Weights of a small GPT-style language model, trained from scratch on English Wikipedia.
Size: 8 layers, width 448, 14 heads of 32, MLP 1792 tanh GELU, vocabulary 2048, 20.5M parameters.
Architecture: LayerNorm before each block, learned positions.
MLP neurons of a small language model. Each row is named by its layer, matrix (down: output weights) and neuron, and shows model dimensions 64-127. Each number is 50 + 10 x the weight over its row's rms, rounded and kept within 0 to 99.
A block is one neuron, or neurons of one layer that tend to fire together. After each block is what it responds to, as a language model described it from the Wikipedia text at the highest values.

L5.down126:58 48 62 51 36 53 37 41 43 42 48 53 70 50 56 55 69 53 56 65 53 45 68 64 51 40 33 46 44 62 35 47 74 46 48 59 47 41 43 47 45 45 40 62 44 66 67 68 39 66 59 54 62 47 44 51 53 56 57 70 30 54 49 43
L5.down202:44 64 52 50 49 65 28 48 51 47 40 65 47 44 46 39 50 38 51 60 54 57 39 38 50 58 57 46 74 38 48 50 55 49 49 59 34 40 52 45 47 59 61 34 52 56 47 47 55 52 56 44 57 57 65 63 37 36 43 54 42 66 46 50
L5.down346:40 60 58 52 40 49 51 59 31 51 49 52 39 52 41 58 52 33 58 40 57 56 55 57 43 52 64 50 48 37 47 75 39 52 55 54 50 53 52 74 51 48 72 43 52 47 51 41 30 50 40 56 46 55 54 49 62 49 38 52 44 47 63 49
L5.down499:49 50 58 37 56 51 54 59 52 52 50 48 50 61 62 48 47 57 52 60 59 72 56 69 61 47 43 49 33 45 52 34 44 53 59 40 50 54 54 42 33 47 36 58 31 48 59 56 35 49 40 42 56 59 62 56 65 47 51 42 43 53 36 61
L5.down760:46 58 48 49 60 44 64 49 49 36 40 84 49 45 47 37 40 59 55 38 68 36 48 66 43 47 52 39 55 42 36 41 38 54 49 76 67 53 43 58 59 47 42 42 68 41 49 38 40 39 50 49 42 49 62 49 45 35 30 53 64 46 51 51
L5.down1339:42 56 56 56 48 49 36 51 32 28 61 40 57 57 54 46 49 54 49 38 53 62 63 37 40 51 38 35 51 50 55 62 69 44 55 53 36 52 43 54 51 54 58 62 39 55 52 46 35 34 43 23 57 33 45 52 54 40 47 54 54 59 37 43
L5.down1434:53 48 50 43 46 63 50 43 58 51 64 44 53 55 74 42 59 53 49 38 55 64 45 41 66 50 52 57 48 43 53 60 44 57 48 28 35 56 40 38 41 53 51 36 61 59 42 57 47 38 63 59 55 36 41 34 57 39 58 61 49 57 47 56
L5.down1582:59 42 48 39 22 59 55 63 59 61 45 46 47 32 40 36 67 33 55 54 46 47 67 58 56 59 40 40 66 75 45 56 53 40 49 61 25 43 54 63 37 34 50 63 43 52 44 48 62 42 52 45 60 49 58 48 66 46 52 46 40 52 58 43
Description: Verb endings after subjects

L4.down435:66 36 38 40 37 52 43 56 43 45 49 49 42 31 44 50 40 55 49 43 48 72 69 59 68 41 42 52 42 45 52 48 62 35 57 54 39 46 29 35 57 42 42 41 45 53 54 50 57 39 57 67 38 52 41 40 59 53 38 40 63 50 63 46
L4.down470:71 39 55 58 28 34 60 38 39 68 31 40 36 43 45 52 48 41 51 70 40 57 75 55 68 54 44 61 56 56 35 59 32 40 55 47 45 41 50 61 55 44 52 54 46 54 39 53 65 50 42 59 56 42 62 45 46 66 54 59 64 48 57 54
L4.down864:50 61 40 60 42 53 76 47 51 60 57 42 46 45 31 64 44 56 66 51 54 57 66 75 54 46 52 50 61 54 43 59 28 52 58 43 51 40 50 71 56 57 49 61 44 49 46 53 41 45 45 49 74 63 62 53 46 38 50 46 27 51 50 59
L4.down866:39 51 61 44 57 36 61 55 40 49 40 44 44 26 32 62 43 49 50 51 52 53 36 66 63 41 37 49 37 48 51 53 51 47 64 46 19 44 46 56 47 29 46 40 49 59 45 42 78 36 40 42 43 61 45 52 52 52 53 54 48 60 64 56
Description: Transitive verb completion

L5.down116:39 64 71 40 42 53 65 48 61 24 39 57 60 33 50 31 54 57 42 54 30 46 56 62 62 66 59 45 58 66 49 43 47 54 55 44 60 36 34 54 44 60 37 57 58 36 44 56 39 43 63 57 55 43 38 36 39 52 55 27 50 39 37 55
L5.down535:37 51 50 43 68 55 53 48 60 45 66 42 37 58 42 54 55 33 51 61 39 26 61 60 58 47 58 34 44 35 49 64 57 48 50 43 53 50 50 62 51 51 27 52 44 49 59 49 37 45 51 33 47 46 43 58 48 58 60 61 40 46 45 39
L5.down907:49 66 51 52 54 48 42 59 65 50 52 67 36 50 31 38 46 41 54 48 58 60 53 55 54 52 38 58 47 62 50 37 49 42 61 39 54 43 44 51 58 26 50 36 47 60 50 37 61 65 48 69 67 35 66 53 41 34 88 53 45 41 41 35
L5.down1163:50 38 62 45 43 49 52 63 48 45 47 51 41 44 46 36 51 46 46 51 55 52 45 57 42 39 36 51 51 52 72 66 48 64 56 45 71 66 50 60 66 57 56 28 46 46 33 41 47 70 55 50 44 35 42 44 51 66 77 56 53 50 32 47
L5.down1226:50 40 55 24 47 48 60 56 44 44 66 49 43 58 33 47 70 43 66 56 39 53 30 66 46 47 44 42 51 48 53 49 46 36 53 56 62 46 56 55 50 55 34 58 51 49 46 56 56 57 76 53 54 50 40 36 45 53 46 54 58 53 38 64
L5.down1269:65 54 47 62 43 66 46 55 53 51 55 48 40 55 51 46 47 47 59 46 44 48 37 40 55 65 58 67 40 73 43 56 56 48 62 55 46 56 47 52 41 49 49 60 53 46 54 52 39 57 54 52 43 66 52 49 57 54 51 70 57 57 36 67
L5.down1525:52 39 52 40 81 47 44 54 62 35 37 45 36 56 62 58 43 63 62 44 48 45 51 45 48 47 60 45 40 36 67 44 34 48 70 47 49 39 58 65 66 51 51 45 61 59 53 43 40 44 45 41 36 64 56 55 46 60 51 25 31 53 66 49
L5.down1549:48 43 48 47 51 53 41 38 50 43 56 35 48 40 68 59 42 45 46 57 46 34 51 61 49 44 64 61 46 43 52 49 55 56 48 62 46 44 48 60 68 52 44 67 44 50 57 46 40 46 65 59 57 48 71 60 49 52 62 57 35 63 53 40
Description: Lo- word fragments

L4.down226:49 50 46 36 44 25 38 44 55 46 46 34 73 40 54 51 35 38 54 48 47 44 54 36 57 26 60 52 49 58 51 35 51 43 66 46 51 65 69 47 50 42 61 56 58 43 42 47 58 41 43 68 52 73 48 34 52 61 62 43 59 56 45 42
L4.down454:37 51 38 47 33 65 42 48 58 38 45 62 61 40 33 57 56 50 64 45 54 49 60 50 69 59 52 71 37 59 52 57 66 55 51 66 46 55 45 58 45 29 48 42 44 57 64 44 46 31 48 61 25 57 42 50 43 45 57 64 61 49 49 40
L4.down488:49 64 67 44 64 57 32 31 56 52 36 63 47 42 57 51 48 57 81 45 52 49 53 40 61 48 60 59 39 53 47 52 40 64 55 57 58 63 56 64 40 51 55 45 45 53 62 33 52 49 53 49 63 59 74 45 47 54 46 57 58 49 40 58
L4.down1427:55 39 56 42 43 66 48 50 64 62 48 60 35 60 31 42 61 33 61 49 67 59 48 52 55 39 54 58 58 38 47 47 44 55 68 46 44 55 51 46 48 36 66 27 44 73 38 43 33 54 49 58 56 65 55 56 41 47 41 52 62 38 53 57
Description: Mid-word subword fragments

L5.down134:40 61 57 36 50 43 37 33 39 51 63 46 46 64 50 53 39 55 49 58 54 56 41 44 62 76 53 46 38 59 58 30 31 36 59 41 58 35 55 52 73 43 64 33 46 52 55 49 71 48 38 57 46 45 36 51 41 52 34 48 55 34 50 43
L5.down165:38 38 30 52 42 48 54 34 56 40 35 55 59 40 64 68 56 31 36 42 48 50 53 45 56 64 78 54 51 51 34 65 43 48 45 48 41 52 71 40 52 48 37 41 58 42 52 46 40 42 42 20 53 56 66 46 44 48 52 55 54 61 76 50
L5.down171:49 40 53 59 50 47 39 71 34 43 49 45 51 63 33 36 46 56 56 55 35 42 50 59 42 54 69 48 63 56 38 38 67 43 48 60 42 52 43 53 51 44 49 59 55 44 54 55 51 44 44 55 58 55 47 50 61 44 49 50 38 59 46 62
L5.down341:33 62 50 42 53 42 43 53 44 65 42 48 29 52 47 23 40 59 62 30 59 44 39 36 71 38 51 49 44 57 64 48 42 61 66 51 36 31 54 46 69 47 62 65 45 37 42 54 53 51 46 57 56 50 53 56 39 55 55 63 47 39 50 56
L5.down909:35 62 56 73 32 43 41 53 66 53 69 45 56 52 50 50 44 38 56 47 54 45 31 56 69 52 57 52 28 37 68 49 43 51 59 40 56 58 51 56 32 57 48 37 49 49 45 26 58 45 49 57 48 55 53 49 59 46 55 47 67 60 39 27
L5.down1219:43 32 43 40 46 42 44 55 35 45 54 55 56 63 60 72 36 39 44 44 69 60 32 46 52 43 51 62 58 44 49 63 51 48 50 56 49 44 50 44 65 40 57 42 60 55 57 42 52 60 48 47 23 36 61 56 53 52 46 38 54 47 48 37
L5.down1604:48 52 46 42 71 37 41 57 46 54 53 27 51 63 58 60 51 48 70 56 42 49 49 53 67 68 62 48 33 61 51 44 53 54 37 45 36 39 43 51 52 41 50 56 50 62 54 44 48 58 46 50 38 57 55 46 53 59 59 34 50 74 40 58
L5.down1664:51 55 50 51 15 49 47 61 31 57 47 48 22 45 51 64 67 30 46 41 56 46 48 46 58 38 38 59 61 62 52 63 49 53 68 42 45 34 50 54 58 47 59 49 48 34 48 69 73 73 37 41 46 35 42 61 46 53 64 56 30 62 51 44
Description: Mid-word verb fragments

L4.down74:32 59 54 56 36 40 50 52 32 46 67 34 43 40 47 35 46 37 38 53 52 56 56 60 56 55 50 53 54 56 40 50 45 46 56 61 47 47 54 44 65 48 50 52 55 55 51 44 29 51 52 40 53 46 46 45 56 62 66 60 63 56 52 31
L4.down308:56 47 39 42 36 45 57 44 52 59 59 49 51 56 52 50 51 26 56 62 55 43 54 50 55 52 56 54 44 69 41 63 28 47 52 60 46 37 57 44 46 60 51 60 27 39 37 56 57 44 57 42 57 51 44 34 42 43 49 60 59 42 48 59
L4.down431:57 39 63 31 44 50 48 57 57 45 45 44 80 44 68 46 53 66 33 46 38 28 57 44 35 55 47 48 42 48 50 50 49 35 57 45 50 38 59 63 48 54 39 47 54 44 47 57 32 59 54 41 43 52 43 49 37 46 43 47 46 57 56 38
L4.down1083:49 46 36 36 30 49 54 50 48 50 59 53 48 43 77 59 38 68 42 68 59 49 41 30 48 74 42 36 48 67 56 73 31 62 58 48 48 33 54 52 50 52 49 58 74 70 31 55 46 37 55 39 51 39 55 51 51 33 35 47 45 51 44 40
Description: Clause-joining conjunctions

L3.down998:51 46 44 45 53 65 49 47 50 34 54 60 67 46 51 50 45 47 55 36 59 43 41 39 51 43 48 45 59 32 42 45 67 48 53 39 32 56 52 58 54 30 51 46 42 53 45 39 57 35 49 63 76 51 57 65 77 66 57 47 65 47 63 42
L3.down1012:50 66 46 54 56 57 66 50 48 52 34 55 41 77 51 74 37 43 41 53 44 54 59 47 71 50 51 53 60 57 58 42 69 53 61 55 49 33 37 35 55 42 60 36 49 43 50 51 55 46 61 44 56 50 45 45 66 49 54 44 44 45 64 49
Description: Suffix completing split words

L3.down821:48 40 52 52 33 52 51 46 33 37 59 38 52 42 45 57 40 58 49 56 57 71 46 53 42 59 66 46 57 49 62 53 45 60 54 65 44 52 39 47 44 47 60 43 40 49 38 48 47 53 54 33 61 53 64 68 56 59 64 55 47 58 35 54
L3.down1201:62 43 60 40 53 50 58 46 33 46 73 39 55 28 48 46 58 53 34 67 66 56 61 52 52 59 37 38 40 51 39 42 59 59 52 51 46 60 63 40 45 37 31 63 41 48 52 43 55 53 54 46 60 49 46 46 71 48 45 34 40 41 52 46
Description: Verb stem completions

L3.down370:68 41 41 59 58 45 48 52 61 47 62 45 45 50 43 47 64 46 46 41 46 43 43 51 48 43 72 37 46 51 51 33 44 54 53 55 65 43 52 58 68 61 40 52 46 52 48 62 48 51 56 36 51 62 49 40 55 59 50 50 53 62 55 38
L3.down501:32 41 48 48 49 53 36 60 62 53 54 57 43 50 38 38 47 59 53 53 57 48 43 56 67 52 45 51 51 63 46 61 63 56 32 59 53 33 29 51 39 45 38 44 42 24 59 44 31 71 68 50 37 47 55 34 57 56 50 58 51 47 57 45
Description: Mid-word fragments, esp. compet-